python train.py --num_hidden_layers=13 --norm="rmsnorm" --norm_eps=1e-05 --bias="none"
MLP neurons of a small language model. Each row is named by its layer, matrix (up: input weights; down: output weights) and neuron, and shows model dimensions 309-372. Each number is 200 + 30 x the weight over its row's rms, rounded and kept within 0 to 999.
After each neuron's rows is what it responds to, as a language model described it from the Wikipedia text at the highest values.

L6.up1632,234,221,210,184,239,238,200,188,100,186,244,173,220,218,172,214,240,230,231,191,194,242,193,245,215,212,156,153,240,210,157,238,169,257,193,213,169,218,231,191,213,93,157,202,219,136,148,234,159,208,200,215,190,162,193,210,238,200,209,176,181,194,234,217
L6.down1632,174,201,165,188,148,185,193,208,191,211,184,209,174,194,213,139,225,163,235,236,208,162,203,169,213,220,221,255,217,163,201,163,195,164,226,241,188,86,221,199,225,164,187,186,232,213,226,192,200,191,232,211,211,177,161,158,147,272,208,209,190,187,247,211
Word-completing second pieces. Final subword pieces that complete a word split after a short first fragment, often names, e.g. Bill-ie, Jack-ie, b-one, ph-one.

L6.up2077,199,193,190,135,183,216,196,211,165,215,174,210,160,136,230,192,196,206,192,177,169,218,188,170,187,211,223,200,240,212,248,168,264,217,226,208,223,255,166,189,224,173,165,194,246,170,160,223,183,162,163,211,193,232,238,199,226,200,216,131,249,157,194,214
L6.down2077,222,227,215,253,175,157,214,187,230,227,184,182,223,227,217,190,200,206,155,193,193,163,203,217,214,168,169,198,170,214,194,176,206,199,183,254,151,222,178,234,172,216,182,245,192,241,182,203,237,123,238,241,230,167,176,165,182,222,192,261,241,228,209,212
Infinitive "to" after verbs. Responds to "to" after verbs or nouns of failing, wanting or trying, such as failed to, unable to, agreement to; weaker on word-final pieces of names and table cells.

L5.up606,188,220,204,203,210,262,239,210,185,217,167,197,182,173,145,227,225,222,208,131,160,178,178,251,208,218,187,204,216,131,180,212,178,229,196,196,236,173,180,241,202,164,152,205,209,152,209,272,185,222,202,197,225,158,174,194,190,190,235,150,242,116,210,175
L5.down606,217,188,247,155,214,169,199,241,175,203,205,171,173,219,232,214,245,184,215,167,253,258,203,168,206,184,154,218,205,204,181,203,169,195,223,192,228,279,218,236,205,182,103,196,219,221,197,171,180,235,213,199,210,215,174,237,180,240,206,243,233,133,217,202
Ordinal suffixes and word fragments. Mostly ordinal endings and ordinal words after a number or "the", such as 50th, Eighth, Third, 2nd; weaker on scattered mid-word fragments and table pipes.

L6.up719,225,223,164,180,229,207,227,274,177,201,206,192,239,195,188,188,232,212,210,156,225,182,198,237,242,191,194,274,210,166,170,202,176,201,180,221,190,246,241,203,256,214,228,191,226,180,176,199,201,192,180,259,192,188,176,168,166,213,186,211,170,187,211,173
L6.down719,177,176,264,195,232,215,151,209,196,182,226,266,208,231,162,190,175,184,216,189,140,237,154,174,188,152,225,169,181,208,184,157,181,202,214,256,212,250,195,169,194,175,188,242,190,191,240,114,212,258,208,246,204,210,177,197,178,190,194,200,223,207,177,141
Completed adverbial frame phrases. Final token completing a time, place or discourse adverbial phrase, often year digits or commas: in 20'13',, the following 'year', in 'fact', Ult'imately'.

L5.up2481,209,228,158,198,199,194,242,194,122,190,229,266,235,137,177,191,228,197,204,204,202,195,213,181,160,206,165,207,228,221,163,194,223,263,222,216,242,187,224,197,271,207,153,168,237,147,186,198,212,186,162,171,193,193,203,235,243,175,203,173,203,222,201,216
L5.down2481,162,174,240,150,168,143,188,150,207,187,186,196,202,173,164,161,150,256,129,184,222,230,148,218,264,190,222,227,225,255,221,220,225,222,211,223,167,188,140,184,211,259,223,189,141,197,228,244,174,197,204,203,195,234,160,224,234,213,187,198,193,240,226,208
Infinitive "to" after nouns. The infinitive marker "to" right after a noun, adjective or verb, above all "the first X to", as in "first athlete to", "ability to", "failed to".

L6.up75,224,192,231,147,216,233,221,184,203,216,202,205,227,180,190,166,224,171,178,236,166,251,215,224,163,177,141,236,197,220,127,225,216,233,213,166,195,270,207,205,170,231,199,243,199,243,177,218,218,186,145,184,217,281,153,187,208,191,273,129,220,227,139,209
L6.down75,155,120,207,255,226,219,238,186,194,198,223,229,203,184,214,223,209,229,160,176,235,227,191,251,161,177,236,164,200,208,141,115,205,150,224,199,228,196,203,164,238,230,181,236,203,173,139,212,204,131,212,278,206,209,175,226,190,180,222,185,190,214,169,204
Early-sentence subject modifiers. Fires on tokens just after a sentence's opening determiner or possessive, often an adjective heading the subject, as in The median, Brown's first, The administrative, plus commas and section-heading "==" marks.

L6.up1786,197,236,192,217,222,225,190,197,221,248,169,252,202,225,202,218,233,197,190,224,172,276,231,180,210,173,197,182,207,161,182,149,208,202,183,162,219,184,166,200,253,117,237,165,230,207,212,218,179,226,216,204,250,190,152,170,196,171,220,272,243,199,192,157
L6.down1786,260,212,210,255,210,202,190,223,181,198,150,182,233,184,179,188,199,212,219,226,201,212,210,188,169,183,249,217,228,216,258,163,223,183,219,241,227,212,206,207,176,204,185,233,199,246,148,260,250,171,197,214,183,222,234,183,143,178,134,160,154,193,214,207
Buildings and locations. Location words in descriptions of places and buildings, especially "in"/"at" after located or established, and facility nouns like residence, center, plant.

L7.up2179,244,202,142,220,208,213,188,238,226,193,189,207,253,284,190,213,234,185,253,202,195,202,189,159,204,173,197,246,191,203,201,252,157,160,176,181,190,212,209,167,242,167,192,189,242,165,206,220,244,182,154,219,221,205,198,140,225,205,201,245,224,176,232,184
L7.down2179,169,170,202,227,170,220,188,181,225,192,148,234,276,202,192,138,157,186,202,143,261,235,163,177,237,170,200,106,142,186,217,191,211,224,222,201,182,146,181,217,207,220,229,196,190,126,185,208,177,242,196,199,242,195,198,212,198,176,193,252,211,215,221,223
Sentence-initial adverbial endings. Final token of a sentence-opening time or place phrase, just before the main clause, e.g. From 1969, In severe cases, Early in the 17th century.

L7.up2336,232,157,164,191,217,257,210,249,199,186,231,252,246,228,207,243,240,187,252,159,172,208,163,220,249,189,195,156,214,204,174,215,223,187,148,234,169,168,236,262,283,178,184,207,210,210,196,229,157,184,211,253,219,234,176,220,134,180,192,160,232,222,211,150
L7.down2336,176,251,220,234,240,171,236,243,195,189,191,256,213,127,241,241,141,176,207,192,123,198,230,196,208,141,178,191,247,174,200,204,232,225,187,218,155,201,217,172,201,266,181,223,223,188,181,250,175,193,244,166,221,191,145,235,216,188,165,199,225,233,244,216
Mid-word subword pieces. Non-initial subword fragments that continue or finish a longer word or name split into pieces, such as un in machine-gun, um in posthumously, ot in buckshot.

L5.up127,182,182,169,175,165,182,212,204,170,149,224,188,247,177,190,223,278,205,249,182,192,221,194,236,185,224,170,166,164,170,234,193,234,189,179,187,198,212,221,199,189,214,191,162,231,219,199,208,216,208,182,210,139,187,149,185,215,208,235,177,203,164,165,178
L5.down127,198,197,204,269,122,247,253,266,170,237,203,166,203,228,199,201,207,242,166,199,196,211,180,196,209,162,224,190,194,193,204,185,180,194,220,185,205,171,199,175,223,241,157,191,177,219,220,248,220,185,197,190,178,207,221,228,187,209,239,202,145,233,183,218
Foreign name and code openers. Opening parentheses and first word pieces of foreign names, codes or native scripts in lists and tables, e.g. China (CHN), (RUS), Radola, Wade–Giles.

L5.up1194,213,269,166,163,274,227,185,210,242,186,210,240,211,204,197,191,217,205,209,245,165,254,225,220,222,164,191,134,213,203,191,196,171,213,208,154,203,220,241,204,221,180,225,151,197,195,205,203,195,204,200,204,196,245,171,187,222,184,219,220,263,174,194,185
L5.down1194,249,170,179,173,185,225,227,212,245,205,178,152,218,194,260,212,226,229,227,200,201,221,181,209,171,207,221,222,171,218,176,161,202,221,202,220,219,222,240,196,209,168,202,241,188,196,159,263,246,168,170,209,176,164,215,199,230,269,217,181,137,167,189,197
Built facilities and land use. Word pieces completing nouns for buildings, facilities and land use in local-history or town descriptions, such as residential, rooms, water treatment plant, reservoir, courthouse, crop.

L7.up154,222,224,198,191,163,193,179,239,205,185,248,177,159,217,182,226,249,208,214,248,178,158,200,236,211,203,128,184,159,223,212,219,219,194,126,145,168,162,284,217,200,152,214,209,153,184,237,192,230,209,233,205,155,177,228,187,195,217,232,198,201,217,178,178
L7.down154,218,207,201,189,229,201,190,153,228,256,183,156,223,198,182,170,158,235,217,176,154,200,241,155,211,218,188,188,214,237,237,207,230,211,221,183,197,158,269,175,225,169,156,228,212,155,114,147,191,235,178,147,182,159,210,185,224,137,208,221,173,105,202,162
Ordinal number suffixes. Ordinal suffixes like th or nd right after a numeral, mostly century dates (15th century, 2nd century CE), plus ranks in tables (11th); weaker on word-start fragments and table cells.

L7.up1023,206,170,231,242,217,184,205,163,201,219,155,228,234,154,203,209,200,237,164,175,193,230,218,160,239,166,147,238,235,168,163,213,229,186,210,172,222,255,170,158,235,151,165,171,262,232,188,190,209,206,196,223,111,232,221,169,180,188,191,138,166,179,187,225
L7.down1023,156,162,222,175,206,201,203,221,193,179,201,222,183,212,192,202,199,197,179,183,218,205,218,153,194,159,257,228,199,188,205,213,183,216,203,180,147,196,251,206,286,230,181,222,218,136,227,248,278,171,237,290,216,171,206,228,214,189,251,205,217,193,171,180
Wikipedia template text. Word pieces and separators in formulaic Wikipedia text: split heading words (Aff-iliation, Elect-oral, Ass-ists), table cells (|, spaces), stub phrases (a district, in the family).

L5.up1803,169,215,188,216,250,195,221,239,185,221,186,169,252,267,229,192,232,238,185,186,186,172,182,223,219,228,240,230,237,186,178,200,183,195,164,238,163,205,187,135,214,158,180,184,193,199,192,173,202,206,246,224,222,247,201,186,157,200,230,182,187,180,256,242
L5.down1803,208,134,203,251,245,224,192,218,209,142,168,193,188,262,229,188,177,215,160,247,210,179,219,226,199,181,172,184,217,136,234,158,190,182,196,139,194,219,177,207,218,180,176,218,134,175,201,193,213,197,200,214,165,210,224,247,233,225,224,205,221,226,155,202
Time phrase endings. Final token of a time or date phrase that opens or bounds a clause, such as the s in since the 1960s, the 03 in since 2003, or until the end of that season.

L6.up1469,220,225,199,180,206,141,192,240,185,260,216,228,206,169,221,179,208,222,179,233,156,208,197,192,181,174,197,260,213,173,184,156,158,241,250,180,179,205,174,174,192,165,117,225,220,205,173,208,196,234,259,199,167,239,192,137,194,208,228,212,197,190,222,179
L6.down1469,167,189,217,216,158,265,164,199,225,196,212,258,186,160,213,191,203,198,221,203,223,255,199,230,212,202,207,178,189,179,195,216,207,167,197,196,205,225,159,196,230,167,166,211,147,195,205,160,217,208,221,223,188,224,225,204,144,191,155,145,257,200,126,187
Mid-word continuation pieces. Word pieces completing a split word, especially "ent" (C-ent-ral, reg-ent, inc-ent-ives) and ordinal "th"; weaker on table pipes, colons and semicolons.

L5.up543,225,186,172,215,161,245,179,171,198,147,224,182,192,210,213,183,199,224,222,168,180,251,205,213,209,193,149,194,195,195,186,162,180,151,131,171,189,208,215,166,234,214,158,244,220,206,210,199,251,244,203,161,224,200,220,193,158,179,234,181,239,181,212,193
L5.down543,164,198,223,197,222,185,182,199,202,209,159,273,191,190,235,164,183,169,241,178,199,212,200,166,210,223,203,227,207,150,232,177,234,196,236,217,263,157,174,168,232,176,170,178,227,237,209,217,191,184,216,216,175,205,174,211,190,208,186,187,188,197,233,220
Mid-word name fragments. Middle or final subword pieces inside proper names and rare words, mostly personal and place names, as in Os-age, Las-se, Cal-he-ta, Soph-ie.

L6.up1121,224,232,168,164,203,235,204,212,215,161,163,222,164,180,193,183,261,200,156,193,219,193,193,165,160,218,184,210,202,189,206,215,160,184,215,225,163,168,231,183,199,124,196,167,249,230,185,185,282,210,249,227,235,170,223,213,234,165,248,191,239,214,148,119
L6.down1121,245,258,225,228,202,206,153,154,225,185,239,157,219,200,190,223,227,195,139,213,211,169,187,215,241,222,174,172,167,193,240,178,225,191,222,233,169,207,168,217,203,175,236,183,178,193,175,218,239,160,213,220,169,128,172,228,139,243,190,204,199,251,174,158
Mid-word fragments in titles. Short word-piece or punctuation tokens right after a brief prefix inside foreign titles, citations and table entries, e.g. be-i, l-', v-., Dr.

L7.up2247,228,266,205,201,188,223,186,203,203,167,213,144,219,240,200,194,238,195,201,231,208,202,264,256,166,221,187,215,200,194,171,209,167,161,220,228,222,224,227,184,184,196,249,170,195,247,188,157,213,208,213,253,213,194,190,181,248,197,228,150,209,143,168,176
L7.down2247,192,216,178,237,216,198,190,176,230,182,234,145,181,159,207,194,220,182,186,154,182,201,242,203,211,248,160,209,197,243,238,266,171,206,223,237,207,209,196,213,130,162,218,166,240,263,175,231,175,158,207,226,158,204,185,192,161,174,174,263,164,228,148,205
Continuation fragments in names. Fragment tokens that continue a word begun by a short prefix or particle, mostly in foreign names and phrases, e.g. de'/de la, o-gl-u, n-ell-'.

L7.up1784,197,283,251,169,211,174,191,175,199,213,181,199,271,186,206,183,212,166,228,257,164,241,182,227,180,211,149,206,180,179,232,139,194,203,197,161,187,192,174,183,171,169,249,182,180,166,171,188,210,163,170,221,202,228,143,173,240,177,222,169,257,165,235,209
L7.down1784,190,215,191,239,212,175,166,218,213,157,190,203,172,169,232,172,214,240,231,249,185,264,262,191,188,213,261,187,177,166,193,184,201,148,229,235,185,189,266,179,246,184,162,188,222,210,216,191,183,208,172,170,253,158,183,179,226,139,267,189,157,224,212,185
Institution and facility nouns. Head nouns naming institutions or facilities that end a proper name or noun phrase, e.g. School, Museum, Academy, depot, office. Weaker hits are final word pieces completing a word, such as masc-ot, Sum-g-ayit, hosp-ice.